{"n_layer": 14, "d_model": 160, "n_head": 5, "n_kv_head": 1, "head_dim": 32, "d_mlp": 448, "vocab_size": 8192, "activation": "swiglu", "norm": "rmsnorm", "norm_place": "pre", "norm_eps": 1e-05, "positions": "rope", "rope_base": 10000.0, "rope_fraction": 1.0, "qk_norm": false, "attn_scale": 0.177, "bias": "qkv", "tie_embeddings": true, "parallel_block": false, "init": "normal", "init_std_qkv": 0.0395, "init_std_o": 0.0395, "init_std_up": 0.0395, "init_std_down": 0.0395, "optimizer": "muon", "lr": 0.00483, "lr_mult_qkv": 0.5, "lr_mult_o": 1.37, "beta1": 0.95, "lr_head": 0.00621, "grad_clip": 0.5, "warmup_steps": 200, "schedule": "wsd", "decay_fraction": 1.0, "decay_shape": "linear", "final_lr_fraction": 0.1, "batch_tokens": 16384, "seq_len": 256, "doc_mask": true, "train_tokens": 147400000, "steps": 8997, "dataset": "wikipedia_en"}
MLP neurons of a small language model. Each row is named by its layer, matrix (gate and up: input weights) and neuron, and shows model dimensions 16-79. Each number is 50 + 12 x the weight over its row's rms, rounded and kept within 0 to 99. A neuron's up and down rows have the sign that makes its largest values positive.
After each neuron's rows, "fires after" lists the tokens most often just before its 100 highest values on Wikipedia text that the model never trained on; "fires on" lists the tokens most often at its 100 highest values on Wikipedia text that the model never trained on.

L4.gate157:34 59 54 45 53 52 42 52 58 41 62 65 40 46 62 63 04 58 58 61 41 26 72 60 47 46 34 45 48 33 70 41 57 45 55 32 42 32 55 32 59 41 65 56 46 50 73 52 44 54 21 43 33 50 47 53 47 41 47 66 36 46 60 33
L4.up157:37 30 33 45 56 52 50 46 38 57 34 46 46 59 49 62 52 45 63 53 43 51 51 55 50 31 39 72 34 44 67 65 68 25 45 61 52 46 42 53 53 49 44 01 45 50 56 45 83 64 61 48 42 44 54 47 68 61 45 29 31 39 54 48
fires after: " |", "|", " Roc"
fires on: "  ", ",", "h", "r", "o"

L9.gate389:30 72 65 53 58 37 38 25 35 59 44 58 35 56 60 63 65 65 42 47 31 71 38 30 56 34 54 43 45 74 56 43 34 40 40 60 53 58 59 41 50 54 34 73 52 62 35 41 51 29 56 51 35 51 59 49 62 34 53 59 62 40 39 42
L9.up389:35 50 57 59 49 49 22 58 44 40 49 53 70 59 51 57 37 42 47 54 43 45 42 46 47 60 62 56 51 27 39 43 62 48 48 60 58 45 41 48 48 64 51 13 57 37 58 44 62 57 60 76 54 68 33 38 70 56 47 62 54 56 38 35
fires after: ")", " politician", "er", "ologist", " engineer"
fires on: "\n"

L10.gate189:54 40 53 81 52 49 54 49 27 64 59 57 63 33 50 66 46 50 52 59 45 50 38 52 67 28 38 65 47 32 58 53 65 26 40 41 71 70 45 57 64 44 58 60 63 65 51 65 76 59 69 61 33 37 56 48 38 47 41 47 47 27 40 62
L10.up189:46 55 49 49 50 55 61 29 38 70 47 58 65 61 37 58 50 40 64 42 27 60 44 40 54 32 51 38 52 48 48 39 64 57 44 46 74 54 42 64 43 48 35 43 54 55 52 49 61 24 33 81 52 39 53 42 49 39 27 61 59 20 50 71
fires after: " |", "|"
fires on: "  "

L3.gate22:23 50 46 75 53 32 36 48 54 38 40 39 61 33 48 48 57 49 61 53 39 46 28 55 77 44 38 44 35 80 50 47 57 49 48 51 52 56 41 51 74 63 55 50 63 51 65 56 58 44 51 53 56 57 58 59 58 55 67 44 38 39 60 54
L3.up22:58 56 51 48 31 51 34 59 19 59 60 49 65 63 39 49 32 47 70 51 51 64 47 38 50 54 40 57 60 28 35 50 57 68 50 25 58 77 60 63 73 43 44 46 58 39 47 30 55 41 56 43 68 59 30 42 49 48 72 33 73 53 72 55
fires after: ".", " 1995", "\"", "'", " 2023", ")"
fires on: "\n", "em"

L9.gate229:30 57 47 51 54 58 49 48 46 36 50 57 70 71 44 45 54 39 25 45 34 43 61 38 36 50 57 47 56 64 61 45 41 48 37 40 33 77 35 39 20 57 57 63 53 29 45 45 68 48 51 52 44 72 40 57 89 22 62 59 52 35 40 43
L9.up229:65 68 42 64 44 47 71 45 36 49 44 51 59 74 62 38 59 42 28 46 29 52 48 44 59 41 53 76 71 66 37 66 79 26 62 41 67 70 25 30 46 41 46 64 36 36 41 39 47 71 42 63 62 37 60 34 58 47 62 59 66 42 70 57
fires after: "\n\n", ":"
fires on: "=", "\n\n"

L10.gate258:39 62 34 48 22 53 54 32 46 64 39 70 56 64 39 81 59 38 53 59 50 51 59 45 76 35 29 66 62 45 58 43 53 45 41 40 52 44 30 36 58 39 43 52 64 68 42 41 40 66 46 43 27 28 57 61 60 68 54 76 42 49 55 45
L10.up258:35 40 72 64 25 84 34 47 55 33 59 58 44 50 57 48 56 40 67 71 38 48 49 41 53 54 60 35 52 55 46 41 43 47 63 46 70 63 58 56 64 57 65 44 47 45 56 43 45 37 64 32 59 34 59 46 51 47 59 53 14 28 56 68
fires after: " |", "|"
fires on: "\n", " Ad"

L11.gate222:51 63 45 53 67 38 50 38 40 52 31 73 53 30 62 47 59 38 54 43 54 75 57 70 41 26 52 55 52 22 20 26 55 32 54 54 53 43 47 47 46 58 53 54 48 37 69 40 47 57 43 54 58 62 61 67 56 57 52 25 70 45 26 37
L11.up222:55 64 39 57 45 72 58 45 50 46 35 39 74 52 46 76 61 43 82 59 44 48 54 51 57 66 34 49 69 44 44 63 65 43 68 43 47 49 45 56 39 47 36 25 61 44 51 68 55 55 37 54 44 52 56 35 51 42 55 37 43 47 70 51
fires after: "|", " |"
fires on: "  "

L8.gate204:39 14 50 36 51 57 56 53 51 38 84 55 39 58 54 44 37 34 59 59 57 44 47 52 86 37 50 29 28 63 55 50 57 51 62 56 44 40 47 57 40 48 51 55 45 56 75 46 38 38 53 49 65 65 64 68 52 35 38 48 34 46 54 44
L8.up204:41 54 36 51 33 53 39 58 51 38 49 63 52 69 67 74 23 60 52 33 41 41 64 54 71 71 66 45 46 47 46 57 49 38 61 58 68 43 54 40 69 57 50 42 57 39 59 58 40 55 55 36 62 50 60 19 46 51 67 44 55 29 94 44
fires after: "=", " =", "."
fires on: "=", "\n", "\n\n", " be", "."

L3.gate251:64 67 73 60 47 62 54 47 63 39 35 53 66 56 56 18 41 41 49 62 48 57 55 51 55 44 47 43 47 75 60 38 64 62 61 63 43 55 35 32 70 50 48 62 40 46 57 34 47 49 53 44 51 74 52 65 54 25 32 44 42 52 50 58
L3.up251:58 81 64 37 67 36 56 52 48 47 38 50 36 62 61 60 38 37 56 56 32 54 47 42 39 45 36 45 37 67 65 24 67 60 54 23 49 65 51 34 57 37 48 43 37 40 57 21 59 33 52 61 53 50 44 47 55 44 64 49 48 44 72 34
fires after: "\n\n"
fires on: "="

L6.gate73:47 30 56 44 57 61 63 56 52 61 39 75 39 93 43 54 24 44 33 51 49 40 53 33 44 40 58 51 51 34 89 32 34 37 35 53 48 58 25 56 42 52 53 73 41 73 59 51 66 43 47 57 43 58 59 44 50 37 38 49 65 47 61 50
L6.up73:49 73 51 21 73 51 49 43 64 45 48 62 46 73 74 57 46 48 41 45 37 55 55 66 46 39 58 63 49 36 73 48 59 47 55 59 50 60 48 37 44 28 74 49 56 68 52 48 56 50 55 46 37 45 63 56 38 24 49 62 68 41 50 18
fires after: "\n\n"
fires on: "="

L3.gate204:44 42 53 39 41 43 44 41 58 37 52 34 54 36 46 43 59 59 47 43 40 58 56 56 58 62 32 46 47 51 55 71 58 57 60 42 41 58 59 59 57 58 61 54 70 44 51 49 46 56 57 49 71 63 23 66 66 70 37 39 41 35 35 60
L3.up204:53 49 53 63 78 31 45 65 40 37 65 53 85 44 58 50 49 38 56 61 25 67 67 44 47 51 32 41 32 54 58 44 43 44 50 49 48 56 26 53 46 80 64 38 49 51 29 54 38 42 66 46 60 28 42 45 70 36 45 33 78 46 60 36
fires after: " |", "|"
fires on: "\n"

L3.gate115:36 55 67 48 58 45 67 53 46 53 49 53 69 30 51 46 49 52 56 42 31 58 61 38 64 40 57 28 51 58 58 47 57 58 43 34 59 57 66 44 45 74 35 48 34 47 60 51 54 48 59 48 61 57 37 62 58 69 60 58 64 43 38 51
L3.up115:59 59 56 64 61 42 53 55 52 69 51 60 40 54 62 43 54 62 61 48 29 58 51 41 74 53 52 34 35 34 40 35 64 36 64 62 42 51 53 69 31 56 35 49 38 70 54 77 59 54 55 51 65 40 26 30 56 43 58 27 65 54 37 48
fires after: " |", " ski", " cl", " spe"
fires on: "\n", "ll"

L9.gate401:39 52 55 58 58 55 42 46 50 69 39 60 70 59 56 44 69 46 40 74 40 53 68 63 44 38 54 58 56 54 55 45 62 34 55 72 42 84 55 47 67 52 18 52 62 58 48 38 62 50 71 40 49 71 70 53 38 48 41 37 51 71 61 48
L9.up401:65 62 34 63 41 36 30 42 39 63 63 46 72 54 71 68 46 30 46 78 27 57 58 43 75 41 48 56 34 48 45 22 49 51 36 56 69 60 38 63 31 45 45 55 35 45 60 45 40 36 51 67 56 39 73 55 67 45 35 21 48 54 63 41
fires after: "|", "=", ".", " |"
fires on: "\n", "="

L9.gate228:54 72 64 69 57 67 39 50 60 48 60 48 69 51 50 58 63 40 41 38 36 47 53 54 56 33 51 40 57 61 29 37 41 51 53 43 54 35 36 44 50 35 59 64 47 68 38 56 63 52 53 67 51 24 40 32 63 55 61 47 73 36 37 51
L9.up228:60 67 80 56 48 72 12 59 61 53 67 55 66 55 50 39 58 37 60 39 65 68 42 37 40 43 50 28 76 56 34 57 32 45 59 47 69 39 61 61 46 45 62 39 69 48 27 39 50 46 57 53 54 53 58 42 56 44 61 67 42 37 52 45
fires after: "=", ")", " of", ";"
fires on: "=", "\n", " of"

L9.gate279:48 64 43 68 36 42 23 51 43 56 36 55 43 38 58 36 43 60 37 48 48 47 67 49 51 49 33 47 39 30 48 34 41 35 51 41 52 52 46 47 36 53 64 52 40 68 69 53 69 53 48 48 57 64 54 39 57 26 53 59 48 31 74 58
L9.up279:62 40 71 62 57 35 44 42 43 66 53 58 63 54 43 62 57 63 55 49 39 40 58 24 40 45 69 45 48 46 46 61 54 41 32 35 48 35 37 44 49 44 46 51 44 56 42 45 43 44 44 45 38 29 54 67 30 35 42 43 54 63 33 47
fires after: " |", "-", "|"
fires on: "\n", "-"

L3.gate65:33 37 48 24 45 38 33 56 44 31 67 39 43 37 58 35 54 43 63 35 37 65 56 59 47 52 58 60 55 45 49 43 59 27 36 41 43 55 48 51 70 61 48 32 60 34 64 34 48 40 47 59 50 37 57 47 40 46 52 46 39 52 67 59
L3.up65:43 26 57 43 56 53 39 76 38 31 47 61 54 52 48 63 37 60 54 35 43 43 63 40 46 44 42 44 49 42 60 74 58 75 29 58 55 83 42 43 44 64 51 41 68 52 46 61 61 54 54 53 43 61 26 46 70 49 56 59 35 46 63 43
fires after: "=", " v", " =", " |", " Di", " 2021"
fires on: "=", "\n", ".", "az"

L9.gate369:42 41 68 49 30 28 66 53 81 49 59 64 60 56 68 60 65 48 38 54 54 57 56 43 44 51 61 51 28 58 39 46 64 43 51 56 72 70 23 38 64 48 26 56 43 53 55 36 47 49 45 46 44 63 25 55 46 55 33 56 38 58 40 46
L9.up369:59 54 52 52 44 58 60 58 48 41 49 64 68 45 65 78 58 65 40 52 28 53 43 22 70 62 30 48 33 55 46 65 46 46 26 67 67 69 49 61 61 60 48 43 56 68 62 37 40 61 39 48 60 37 58 47 41 65 54 72 63 48 29 37
fires after: "|", " |", " All"
fires on: "\n", "-"

L10.gate313:46 55 71 70 50 45 36 39 31 43 57 37 87 52 70 70 21 35 44 45 42 38 69 58 53 55 43 67 48 46 51 25 56 48 42 61 37 44 52 54 33 56 23 52 56 47 52 54 49 39 47 47 26 48 42 58 63 46 60 33 56 47 53 49
L10.up313:39 61 37 58 55 37 38 71 59 55 64 62 46 54 41 47 73 57 49 45 38 52 52 36 39 36 35 67 66 27 33 45 65 34 37 35 34 44 53 36 53 65 41 35 62 53 43 38 44 44 42 70 71 38 58 64 65 58 54 54 47 68 65 55
fires after: ")", "."
fires on: "\n"

L4.gate238:53 38 31 44 46 42 43 46 39 39 45 73 63 35 21 52 68 56 55 66 36 54 56 56 63 66 54 39 53 55 24 43 41 64 53 62 31 61 58 47 57 41 52 37 52 55 62 54 54 31 48 39 68 42 51 49 83 56 67 44 70 45 39 40
L4.up238:50 42 49 36 55 54 23 55 50 34 68 60 41 43 38 66 43 51 59 47 45 42 68 59 37 47 46 49 43 35 59 53 60 46 33 47 28 53 37 40 29 42 60 26 50 63 38 74 22 27 55 66 66 31 42 42 49 43 24 49 42 51 48 66
fires after: "|"
fires on: "-", " Party", " to", " 1"